Weights of a small transformer language model.
Size: 11 layers, vocabulary 8192.
Architecture: LayerNorm before each block, tied embeddings, normalized queries and keys.
Training: 285M tokens, 8710 steps.
MLP neurons of a small language model. Each row is named by its layer, matrix (up: input weights) and neuron, and shows model dimensions 16-143. Each number is 500 + 25 x the weight over its row's rms, rounded and kept within 0 to 999. Numbers have three digits each.
After each neuron's rows, "fires in" lists the words (lower case) most often at its 100 highest values on Wikipedia text that the model never trained on; "fires on" lists the tokens most often at its 100 highest values on Wikipedia text that the model never trained on.

L7.up1272:488475510509517433485500479470475483543443498520543523485471480562510459489511461481497532495482484463478512515484488506532478496500456504490546492468483485504532481532541463483476472547445491509537500520534508501474535483503497487511511449503497542532527493526510510503483473438507496485475484481505460483469497539500518487533539521447520454461495482507486508501503493473512495492501
fires in: "and"
fires on: " and"

L2.up461:511538457489480567526502515507500465498518482518523565498493511503532511493486525516491490503471485537476480484510534512531515441538497499511485522449488516518492469514482503502480540499499501472495476483520497491519434505482539480463493512510486468493487539488500477513502497532494537503522453482514521495474512525474509521517505473486502491508500482490491541481450533503483498492518
fires in: "1", "18", "25", "19", "2"
fires on: " 1", " 18", " 25", "ura", " 19", " 2"

L4.up163:484499526447518497493489523500502521449476470488493512513521534522495517532533571543477487471486498510521496492517515492514489522471513451512477500480509499500482528516452464484492509521509522486477506484488476509474439535532508464516513466481478460502504503501513536497492505459482485484542503495485486496511486465511520509497539469482521477456513554492553479502516520510500499480547
fires in: "film"
fires on: " film", "ne", " Z"

L3.up674:490517465471483515543497525499497514508487497482491514491522482519507467491502513488512430504496503489491509499476490487520516509534488476506508511483492469512504495496559544470517500505484488518502450506482445472498465515468503540514458528503506493519512502534525503529515471498561519473500508511529466511504484511498523517491531486543547494518482470481519565520480514493505498510535
fires in: "united", "college", "university", "state"
fires on: " United", "or", " University", " College", " State"

L4.up1219:526496475478501482544513521486493486480476476505475486515550514538460508464507481532510494498499536515533477502529487486545533516472486492502554495516490477542477525487519461537547497506517511497481458495502493514512443510503486491497545430514503531440518533521523509455496499484488532465470466481500501491515520513479480497493487523482491508464496496506519506491481493495506481517556
fires in: "later", "most", "more", "lateral", "officially"
fires on: " later", " most", " more", " officially"

L3.up1126:473463484500480459548503513486473477528538510475524521504595512489510447492518494504516475485527493513480513550496473497482539472480519499510514471547459557495513459507470463556508481567509488515509515501492523531502533479510512455490496446492503473543560535507548507492492541477483493491487490524499490504493523470473494485494521499503500482473517481515517460503471514521522519526514
fires in: "by"
fires on: " by", " 185", "atic"

L4.up380:526483489530489474477498449535526533497502493480505497500480485550473501495484535528484472448496524537487479532464479541554603524505501508523497488504502528525511528463465507511522535490507463527524468509518500480485489458508550485539475475503495449517515489471484486513469506500503528484506468505541474501506549493467440488500489507504532485497524482495472504485496473512530507522501
fires in: "is", "was", "issa", "sr", "award"
fires on: " is", " Is", " was", " Sr", " Award"

L2.up1070:505505512493492459520522526551509501521497530497490522512546499477530507533524549513494506472484533554490434438494490478557484509496521503494485483505496491518530499490526547556508502522507495507496494488490482499453467490469528499494532511544470440488545469496479516446469525497500507477486484494510514555525472480536488465490511462519468492498521510493465504499495498527484489517559
fires in: "time", "year", "evidence", "professional", "record", "career"
fires on: " time", " Year", " evidence"

L7.up1239:496509451493498542484492525525523485525506508478472486511535464482492467499472468469478498472517505462524530517513477455470560499478505551515485497543491504551498531489524473473520462545488511515516515476472486509506487495535505484540496477484480499529512510508507497512450481510485530478503484482517528507490554536524519508543502511510561525514484507503493500508496483463450535528508
fires in: "of", "that", "to", "end", "there", "00"
fires on: " of", " that", " end", "to", "00"

L4.up868:473507477476519457513471493509525499538517488475479496494530527457496488538511521461505500482553507486516495520523452515524497493499482484516480526468476527506496477513498458418500477502487498492493483457546500502517477487511543500489487457505491520562543482520543501512531532513451484464480513514498507473455554473510488520545511498465524524467526543525528483505512476519514494497490
fires in: "first", "million", "cost", "status", "second"
fires on: " first", " million", " cost", " status", " second", " prom"

L2.up1256:525481543483475502520488478496488536487563457421449546511485508480498542512500466505493497428499486509500478506490470515542512522492515516494475531499494513588524488510520455510497545491487514514503468500486473491491536492499522515547531478500548480494451484519500517473466490490511553502523503531504478466520480476529485506522529486490508462457521504535505518469452509474538511507463
fires in: "is", "been", "be", "jinbei"
fires on: " is", " be", " been", "be", "du"

L7.up1004:500519455539519505498495478537504495488499479476510561565519497521503520482520490503492504473548541537498525474483497474554537521510490505522492454541491526530473533527457475539499515515474492497493465463513489502485513478487528504507482448489507483488474494513499486508490534513481516459475484460502523491481503520498488538478511514501509457486481526497554499470461457455533510528472
fires in: "not", "can", "km", "could", "it", "also"
fires on: " not", " km", " can", " could", " It", " also"

L7.up558:537516481504496546510494512517501544504498521510493490471430485492506496505510528460522477529499514456508522452522483498496547503464526544513471568499492498546499503503495509466467479467527490517515505495566482482501479516492532477507485499542499483499546507564483500456495544474506479461526476504529556479451520461494509529491523469501509491503478546492554550487515514526490495508506
fires in: "he", "cíosóig", "serbian", "het"
fires on: " he", "os", " Serbia"

L2.up388:507503493498471505528515511517480516525507528452451525516486461480553468471494526503505525453493554482506481486487507478523522474544500515503428495503477500512504509472489517528489506498493511480544524519499471503513464493447488464489557505547529479494534484489476489510474452501522500471543493484500495523519517517487527524545513470528535466557503511508474487464497477487505492465497
fires in: "over", "about", "under"
fires on: " over", " about", " under"

L2.up379:494495534512499438520514486450479487517548553489492482500525497479513492494507454510491513475470498476512504508480481483478524481489523502486497491490495527477494485476523491462488492472489512526571483528533515472474504521496463540529501467526541489504532516521521508531548473451503527509508503532512475519478522505515465468505564480542506463550538483515460470485498451508545509475493
fires in: "with", "than", "by", "is", "port"
fires on: " with", " than", "IN", " Port", " by", " Is"

L4.up519:503512497500497501516468474527479560492497520457511482493490475484536510467476485528468510475483506519508449459489461509493518496476488475487511507518521526538499536499502523523519533539462498474462496516454498395488482520459499478476497488504492494482496446504488477488504488492518491483487513540466466529546498488473495519491508518550522503549488470450502532531508493440526475522491
fires in: "part", "is", "it", "area", "located", "on"
fires on: " part", " is", " It", " area", " located", "do"

L2.up1279:512474513486477486508477471520494528522513539489488538534517534470520487526507485514428513507510545521468508508495509512541498473491506484527472502513504554497491539496497459519497502475509508492484472475468499476484508507502476491516508463544515486480502485483525512518515510484499508470502529497474473509500547495521534495496465490518498467525513527524515471483471479511527504518497
fires in: "on", "title"
fires on: " on", " On", "On", " Title"

L2.up761:495510480503531487477483499519492497484479526500533544487497492513514511506499475521486479485506508482482517497508509498481510497511493496515478555489492519471483504489543485503493534566511493504488534541510498510489505506519538501495511475535492490502552494548465537505487491487490502484497513487512489545552485496476540501487521549482486485524515490462508470527471498484497488532496
fires in: "by", "on", "for"
fires on: " by", " on", " for", "oper", "ers"

L2.up88:518521498535473473527496477535498480502471517460473521485551518491534492544508479501424508488492496512462502539515487479522487483466484500507501505502477538533500477491481479508490521496493544490470515496489450475489511462466484455511490505557499487488517512537474477514481505523494490516509476521468489562475511456513490501481467487505453456493511491534470522497493486511535509495500
fires in: "that", "said"
fires on: " that", " said"

L7.up708:509520495491490502545526543502529534511511523473502507495518520539546471505498509464477443483495511515518466501466458523513493467474486478488473529474480503545506510499508470484515471507458532483528527453516525513515471514496502490467518467488473478468547531501518521465477516510490466480498504530493535512448550499440475517465517470499524503493521534475535541501462459458512503514502
fires in: "a", "s", "i"
fires on: "s", " a", " A", "I", "a"

L4.up188:488508493467505501521472492548481512508514538505509500484488497519482476492468454494514446489528499508534530482526499514529563509530473510499502486455487495509502517472496483524502496526510466506519527531525502503515470493505502497505455463486506527493500515536499493417528500475502486503479481501467501453532505503513536543531524540543503497456496501538538506500497460460482503501536
fires in: "it", "this", "which", "that", "today", "there"
fires on: " it", "C", " It", " which", " that"

L3.up8:493520481530475474518508536529492464501496483491498510537476470486541528527445552492517533520507523465455519498475472476469481480452530510478524492534505549467479453523524486489524532473496529530532496499508456479478540515513476529519510492535536486515485475481524464508480477459483501483534498486469570531553472539486477528531554465510524490482529506519470506494492501497490509492443
fires in: "for", "following", "after", "with", "without"
fires on: " for", " following", " For", " Following", " with", " without"

L2.up54:496514494490487478518546522520480492518486540510562482506548469464488508493538496530495504485540528482471506494491484520504487494488487473471478518512507541487518501498553485493512476509528467592510509526492471502464476467497474545481478435529510522494547487431497502554468484497505500515505480475501499500486485520516553570500492463543500521530484477508473470501510508538509488493508
fires in: "to", "at", "on", "tolkien"
fires on: " to", " At", " on", " To"

L2.up1230:517483465515423454508472480493470475509511508495470528536468497497495459488508489489528465512526460492506491482487492490482522512505496521514489540466505499492502507480528532506495541498527502476517495515504509508508461485479469488498517499504518482513519526473528484537430499488442462503522531540493549485488534509507494552541526511499497473455476525511513501507511469463534480507522
fires in: "for", "not", "after", "forever"
fires on: " not", " For", " after", " for", "for"

L4.up554:518492496501449507485533486486486534504498526500554519464463480479493529512472557507496496481517514492493491498456487461510506504434519512489466530543483509555502454510481494490492504539512513502505525501523460477476505492519521524517494517534493494492524493488534520516456509510490503477503470510569501502509447532493466530489539523509499499450482497464529494501512479468483499524519
fires in: "he", "who", "his"
fires on: " he", " He", " who", " his"

L2.up621:495509462515529505457539537464493454477496483477514491495551501500490499547500530538514487499502482540475507511488495506520524519476480445479494504499536515495533501478488445471530519530462523527545491484530464460480461506513519481534503476508480591474494478531525543505468482478470486524456518494507494561504504540500482510521492479516519461509513500476482488507508495494518506529514
fires in: "he", "to", "emirates"
fires on: " he", "th", " to", "ira"

L2.up1060:523491481490492486516500478532473502484489494492472508567459502509506491552540567499500478483478498520462452479519456511502515514536475475487504473497493499514524533472482529473546502476445498476512571506494454537459533494499559423529518537508464526489478453483475491531484516518491464485547459536471542501497491471513504545522542484518481466532501540510518483497497535514483525519486
fires in: "had", "have", "has"
fires on: " had", " have", " has"

L4.up1271:491495482478470491540499477526502501490482473509495481501509490530496488451502488485522473497522500521475490527516507508501595495498481528526441521514492505547489483494532469565517496514544527487488480492543494509516502516507508449516481482533501518480514477493469522528481495536478472481520502511533525497501511484545528512503540504510510506455508514508482507514496464494527494528480
fires in: "is", "located", "on", "which", "was", "that"
fires on: " is", " located", " on", " which", " was", " that"

L2.up1117:515511539461490518500526483504489517489475556479512495517492553530496472512466482498469500476489482549486499481545514505518468516530492484525512471506469459521499507525545504522533538502454502470485482484540504514466516520492465481505497431491505536495482479508529503499492423507477502564510493479482509510503473490521534513498450518509483509491503525525534510537465465470499515473506
fires in: "but", "which", "that"
fires on: " but", " which", " that", " But"

L7.up341:524497528495493501508488502488478537502490538443506463509477498516496466508477504489515506441522511508483464500513486442526517489463486483498503495509472468505513547527551501506534518493489515512475469480538487512557506471481508519498553496543506490489497491483491485495472487530500481501535495508459457463463525476470482488502525497533524514457480515505509500489476485519527513521477
fires in: "it", "one", "that", "this", "version"
fires on: " It", " it", " that", " one", " version", " This"

L3.up729:526510487498500505512490477515511544501478517496482521486471534516501506487477465491475432524510510513484499498479500501483561473488491504520501497522502467519502467481511506518501489494447488499523518482528475481529499535495531494495502491526483561488541566491526522470465476472529490458507426513520501488454500524506496463485538490473462469500510530500475538481460488514530484508538
fires in: "them", "croatian", "croatia", "azerbaijani", "serbian", "azerbaijan"
fires on: " Croatia", " Azerbaijan", " them", " Serbia"

L2.up138:511489496465521453489506535496516498515469534498526488505523480474496466494483509480480454460511499472489503515508493518504463479479454526484455478568520525486517466510534497508504500542515526509513518526539463442461507521515501491513517471542512493482526490487460507509523512485483489519474511515515546555469539506498506485482503487522542485493515515509485501474469504509520550464501
fires in: "by", "academy"
fires on: " by", "ade", "pp", " Pri"

L7.up12:506472477500495485500486515495449504521477531452471518519548481518546462513496475508486467514503513552489487558493486509500514509446405499526493520480457528521490527498503531519525526525507528474473487502503490472521463499551498503524514527499480468482499554480559514477492455518518510529522493506482547477462510508492483479508473483518538479489515507496474557529490467479483522541528
fires in: "a", "that", "this"
fires on: " a", " that", " this"

L7.up138:486493484500534492498505472512484537534514502499547523484505516484483488478464508503560462482542495476470504505513514500495550484475493511465444489501519514543508483514606497481491486518481488479512523486512497455522531557519495469547530518483459480499532484492565524499517486469519520491515498498468507495469488474486551500550497515525589489498489500474510515540490485502477503552480
fires in: "of", "that", "by", "all"
fires on: " of", " that", " by", " all", "e", "ur"

L3.up463:529456482473483468517527507514504472499513517499495511537480484503520503513497529543469481490474576468471459460486484523514528500467505446506505557502476498512443487456529517491511511518487524502523448484480516502497532469480472487508506420497487509502513471491526549483477487486545546446524475502487491480507495533518460509490529449505503493501524517498473522476484510521468512486477
fires in: "was", "round"
fires on: " was", " round", "ly", " SF"

L2.up635:498464515474479477555520493524486449460500525528512516538473509465522482465498481550498494440522503470465494513514537481513511499478520482495501529490518564566479515507522488513544495487479515554517521474504490496472491492498510476553562442511507533490492476529472537465483466496513487504482471526465459469495484540501511506504512475510500481468478494496481502491526478534517531513479
fires in: "been", "until", "from", "to", "pearl", "since"
fires on: " been", " until", "arl", " from"

L4.up1208:514486500492499471505515480478492463496513514485517508487498511471524483589460512514485503518506565525524469514528478527544494462473508472529443530496480502495496493489503519520464519528513538516459475477497499518499478523452515492497500493489533514487502491520518536531489478510479496503501487486479480507489503488535462497509513484490495482502510548495509514512497485545439500521540
fires in: "film", "streaming", "hit", "album"
fires on: " film", " hit", " stream", " disc", " album"

L2.up555:495528487539529475508485481497470507482493531501506517512549516511480505484497510528471496453495566533476486501522496498514530505454475519488453456550500483504530503516512483534506506467479505548480533541514500459480484486495513504506542480547508491465511493533508495456444494476518491525514508472508460533499528483515493505549466496527497487460499487487475503495465474482503507485537
fires in: "while", "by", "candidate", "votes", "living"
fires on: " while", "one", " by", " Candidate", " Votes", " living"

L2.up855:484529436468497471522472498528511527484472536445539517523484537466528517482509516478469521469481518511494530494484459522508465510508473480492509537531546492523492509526533472497505498505504524500508497484455501508452541499508495465542553486481529485469500492526527504512515520460535517467504505555498533483515484499485477495493486500492521492503506510466550504489507485488478491506483
fires in: "is"
fires on: " is"

L4.up744:522492473512490519530515506492472537475508510518485569491526506457518532522486537559507500491506529488509457473495492486517509493482507539474529536504480512456502482501520520479542482505494520502530447507513465479456514457501508497492554495500507470519497477493481507494440489535531501481538488489477520515484451492481500511515534486506534510505458527463481502469501473507549517510507
fires in: "first", "second", "third"
fires on: " first", " third", " second", "De"

L3.up1193:503479461518480501483514508531502505503475492526487518506563476480492508498553513503514501442483519521481481533496500517509506525512493491470509486487517530456520518475505501503521536504518467506532451511486503459492484507500526537483541493500527504468534476550492534526477481494499478542484501533500476497502482518524522490474517463521550489507502475481548464541493477556496537542497
fires in: "been", "as", "was", "played"
fires on: " been", " as", " was", " played", " Ser", " int"

L2.up827:511465520477500486472519480516492490497481466430504487502515516516510468503479495511535512500484479479507516504512465529521535475486495489522489529510466548491485482510532508466522514505556526501481479481510527522487463496502513469556496478550505490482478482545481492508498487461551505496513502532527484498509513580488523524485546466486513515455455506506510514499531479520510495485493
fires in: "in", "to", "and", "as"
fires on: " in", " to", "ly", " and", " as"

L2.up1053:504494495465459495465490491525471495470516483524459544470523511466481486504510473537522537511507502481454510494499509492493527461505478505461498511456551496521489514487545496472536481506536511484511495504496467479469528505508465508519489500513541535492527497522491514526499484483507525510468489499496541506514565499510522495545479501579508486494459453496497487504455469512549484496514
fires in: "in"
fires on: " in"

L3.up594:477537511470471482533525538485480512473476489476523488498485481483541510515493511471503503463503535475557512464525424526509574521488489480505439538491467523545499452474509507454495515482483478516524499486496508472449486491500532480510506507510525493522482465486475522479529498461530520509516513501507491519495541523515538531504555504514475477515501520477530494495505479485503504515537
fires in: "at", "with", "around", "over", "between", "against"
fires on: " at", " with", " over", " around", " between", " against"

L7.up318:497535466499502450496500513507485476494460494443485541497505483488480537485460533513519498472506522498483520523515514472475515498470485492550438463469496533480480516495458509479495542535509484487471487516546527495489479487523508536563486528522506503474489503507534522528525461484462499476479524486491498474479508533521519534477498488479541524477508496501518529542459530492491480522488
fires in: "in", "for", "since", "as", "respond"
fires on: " in", " for", " since", " as", "nd"

L2.up656:486518491464538510526509502541523487503473539492450518516531494493501451555502523497457487469530505500509511497491491500532518544526455500488438539522472526477532492477507509511507510482538469504481517466490479504462489515483491508512494508538477468504513492543523488480532470488493497505517499509523512528487513485493522506551495512512483532501567476503555500509512489521488524506606
fires in: "years", "time", "war", "year", "hours", "terminus"
fires on: " years", " time", " War", " year"

L2.up1016:509511483478453499518503482446513465495508486536530498527497514467522460500495549513470467521484504519498502493535434521517522538475460520487520505514510517505522484499502467521510528502497540547498488430518536468521492491515507512519520458531534517443488466519558530514494513502503514550471477512454532459495455525503484502520549484516486474505585499501484514481488522463473527468542
fires in: "is", "was", "not", "being"
fires on: " is", " was", "ly", " not", " being"

L3.up626:484486457493491521525493550508433467459516550493520514518533526492514491476505458551480466515520566523493493505484509504492509511486489529484477503527479552508494515512512445499509463506488509518544477498528505502468499444534506505485528487548445505521466501480482498540485521488498515491488483496474498487515555544515464540524505498508463522478505509521503455516558458459489506492512
fires in: "league", "cup", "by", "at"
fires on: " League", " Cup", " by", "ge", " at"

L2.up924:498491494477501513515511473512532547544514519477514501500475516465490495541505506486468540518491511492467510499510537503499547541514510501529488557577485522499473504505514457490471498469518499513511490489503514465482497488469543483499539504468505500498491477483492500543475489449470466467525483520556543471516510480473499467529508493511512535465541494465514536520481526506502514524518
fires in: "is", "song", "appeared"
fires on: " is", " song", "les", " appeared"

L2.up772:507495477503479478528490497520491488536485520517511486485497506532569495561474540503453510519507487486557502490497453495525442499447511474490490488511491523507543510525490479459522487506470537507481507461527526468509474470495520542490487534542524492477468516478508505501492497544518456491498492492495513546520494537520513504537493507509538501521507503501480475536513519448476478555521
fires in: "he", "mathbf", "heat"
fires on: " He", " he", "math", " Ben", "rec", " Rod"

L2.up454:496520531514525466502531512530497532530482502493508478525447534491524476498471500506524500445542499438492492492511508468502526499483455471477520501500443491537533472511501422463509545501490515522498497425458489497459537522480475493526476528511514520523520498516531504504514476498493496485496508500506517463523498474506476506510487460509506500509531557497510516484466481477470475501476
fires in: "has", "is", "are", "have", "paul"
fires on: " has", " is", " Paul", " are", " have"

L3.up354:512515530474531481515498468505504513530463526549489489509476500505523520524506483510476510499502515532453485485474523455487508471499479493477496493515440499534488483496464468530514465529471478478470533533520503545521517460529515455516539480511440470484485510512530516476474516503481467511522473506582513497509499481444491459516521558516484496514540500494487508492493521490476503530510
fires in: "it", "them", "him"
fires on: " it", " them", " him"

L3.up839:498517423474516485492514490559499527529465462489461503500513501519495459478498522514499495503502468548478534565474488529506526521523496524486505507512507527538532470485515520528538509505541448480492485477534506493473506490530515528529537472556492518524503499557478489476483501499497502503533466526550527496512461483485554516516495502512554521476483505489517499528485456496505459492562
fires in: "after", "before", "during"
fires on: " after", " before", " After", " during", "After"

L4.up1213:498489452506510522451491547461497516502500469468500524516491533508529458462491441511493468496498517542455523478508466533512531504462497489510515546488479506489482450492519487503518526512508527511539467483530522478529532488512463505490556486530506495551501486537443567513525505517488490480511476464474497476506559512513501538484513489541503508497484492474503516505494438518517541520491
fires in: "at", "the", "is", "was"
fires on: " at", " the", " is", " was"

L3.up1105:511483506525450488517484502463497498507475473516495556507500503489508507496488478486525451491505496487513481499552474485551524507478465507487515539515485506542475517496512502466512508486544470525508464476492491517476455506543526514490498431506485525490523490546507515486475525512476512502528492479479523509512472545488495487491507451525511516512498518472500514481503496510483522495563
fires in: "later", "then", "also", "lateral"
fires on: " later", " then", " also", "qu"

L2.up3:492492487499476504507494459503490525502542495504506517493469495472505521492460509514523484499492504508509490506492451507491509496486503457503534531528509469568527492499541510531538546533465547521521461463522535483524511463464515518517522493533498520465458490522490482516500493491476505523506506498541544486494462556502469484502538495515522477469559488482480473512499513457426470526535
fires in: "would", "was", "is", "may", "be", "might"
fires on: " would", " was", " may", " is", " be", " might"

L2.up111:530487505487517474564504487449513529487515490489477528528503509490473479500517508523524519475481486509518475517514515505525466541502438456511533485509475511543514500474542449507495519488488522506484455474520541523518511468448507534551517462475520482481485495483558536450503463474484502517499481478561470485517492505483502483495502504512504498476511460489478520547475513477481524495519
fires in: "was", "is", "are"
fires on: " was", " is", " be", " are"

L2.up1218:498535483518511489539489517509502504514439471495556497519532502458494492502488535497467469484544540472454513508479473502477495511518510521491516492513506512553475443470542466511491528498485524513544508504492483502457504467508493466511510497506505508541472473486477490512457494473493496503485504535486508499545461464494524501476521506505534484526502509480511458501501553476519511484469
fires in: "to", "for"
fires on: " to", " for"

L4.up950:491477428460474494531527476553471507504504449488481533495512532478517472539475519518508483485518481511474488517551511506491482458457528480481470559499468523499510508517569491539528474517535473494514486503513477492477481492497520486502492471517520539518534531543495508534444498525475489471535532536515503503467488489498507489543485475491518488452529522498500562499482455527522492524522
fires in: "after", "first", "second"
fires on: " first", " After", "After", " after", " Second", "arat"

L4.up763:480469487519521484515492470491510500498502511451529516507483549497537502498442558533517515471509499500498503501500513475491516494458527489492424545519464498510485533518529515500502473534542492498489474501528480458483501535511528485516504485509525513476482505502471516505493469457477512432489513538570516550491498556474493489526552480474543518519498492422505527502499488495526479537484
fires in: "of", "as", "and", "medal"
fires on: " of", " as", " and", "sh", " Medal"

L2.up119:496490527503478503506503488508498460521517533503504526536449503499585450495465520517522455469496506509513517509525463527525532524469470524511478526512499554481496482517513483495493533478559525491488437460498495503514500522498499477517476503480510483468476490535522591495518454498476489503477513496516481510482542525515537531475508450513527457453491508477529495455512466485497520512521
fires in: "on"
fires on: " on"

L2.up734:505485497496501494528490475519516453498515509519532515533446511471520500500516463505511479497513558483513493496491475486514519485505519500504486509563461479563485540475499528514502513489520466514507469505522533476499505481485506440526504523476507479512490471535505512553502501461515540489510500564483480508476525487457486508499524464498534465533538547486520530509514544519515471456501
fires in: "to", "into", "as", "possibly", "blue"
fires on: " to", " into", "l", "ham", "y", "ue"

L2.up226:469508476518511467506488507564481472534496480493497525519476505475509461509478530514461507480499524548483468503500536523475502485512461476453490486499502521558518494501501473548521499540471512525459489475511501525509531476500499480526528438504465539500480490459453509513522483508463456514528489548471501532523487479495524508508487491504515490524489468528487495479467543515539483525495
fires in: "has", "have", "that", "are", "is"
fires on: " has", " have", " that", " are", " is"

L4.up267:500487506482550487530447488595455493513463512489494502536519494498470505490546532497505500490537514477472464504510509521493541560517495528469511476503483503549503485450527464522560512513491433531494504494503517552522498528500503490514491533498476487486522497474492489492539517475481479524511476495492488483529507461491470541517503517517503470473496491483508519488464489472503547489489
fires in: "the", "is", "it", "has"
fires on: " the", " is", " The", " It", " has"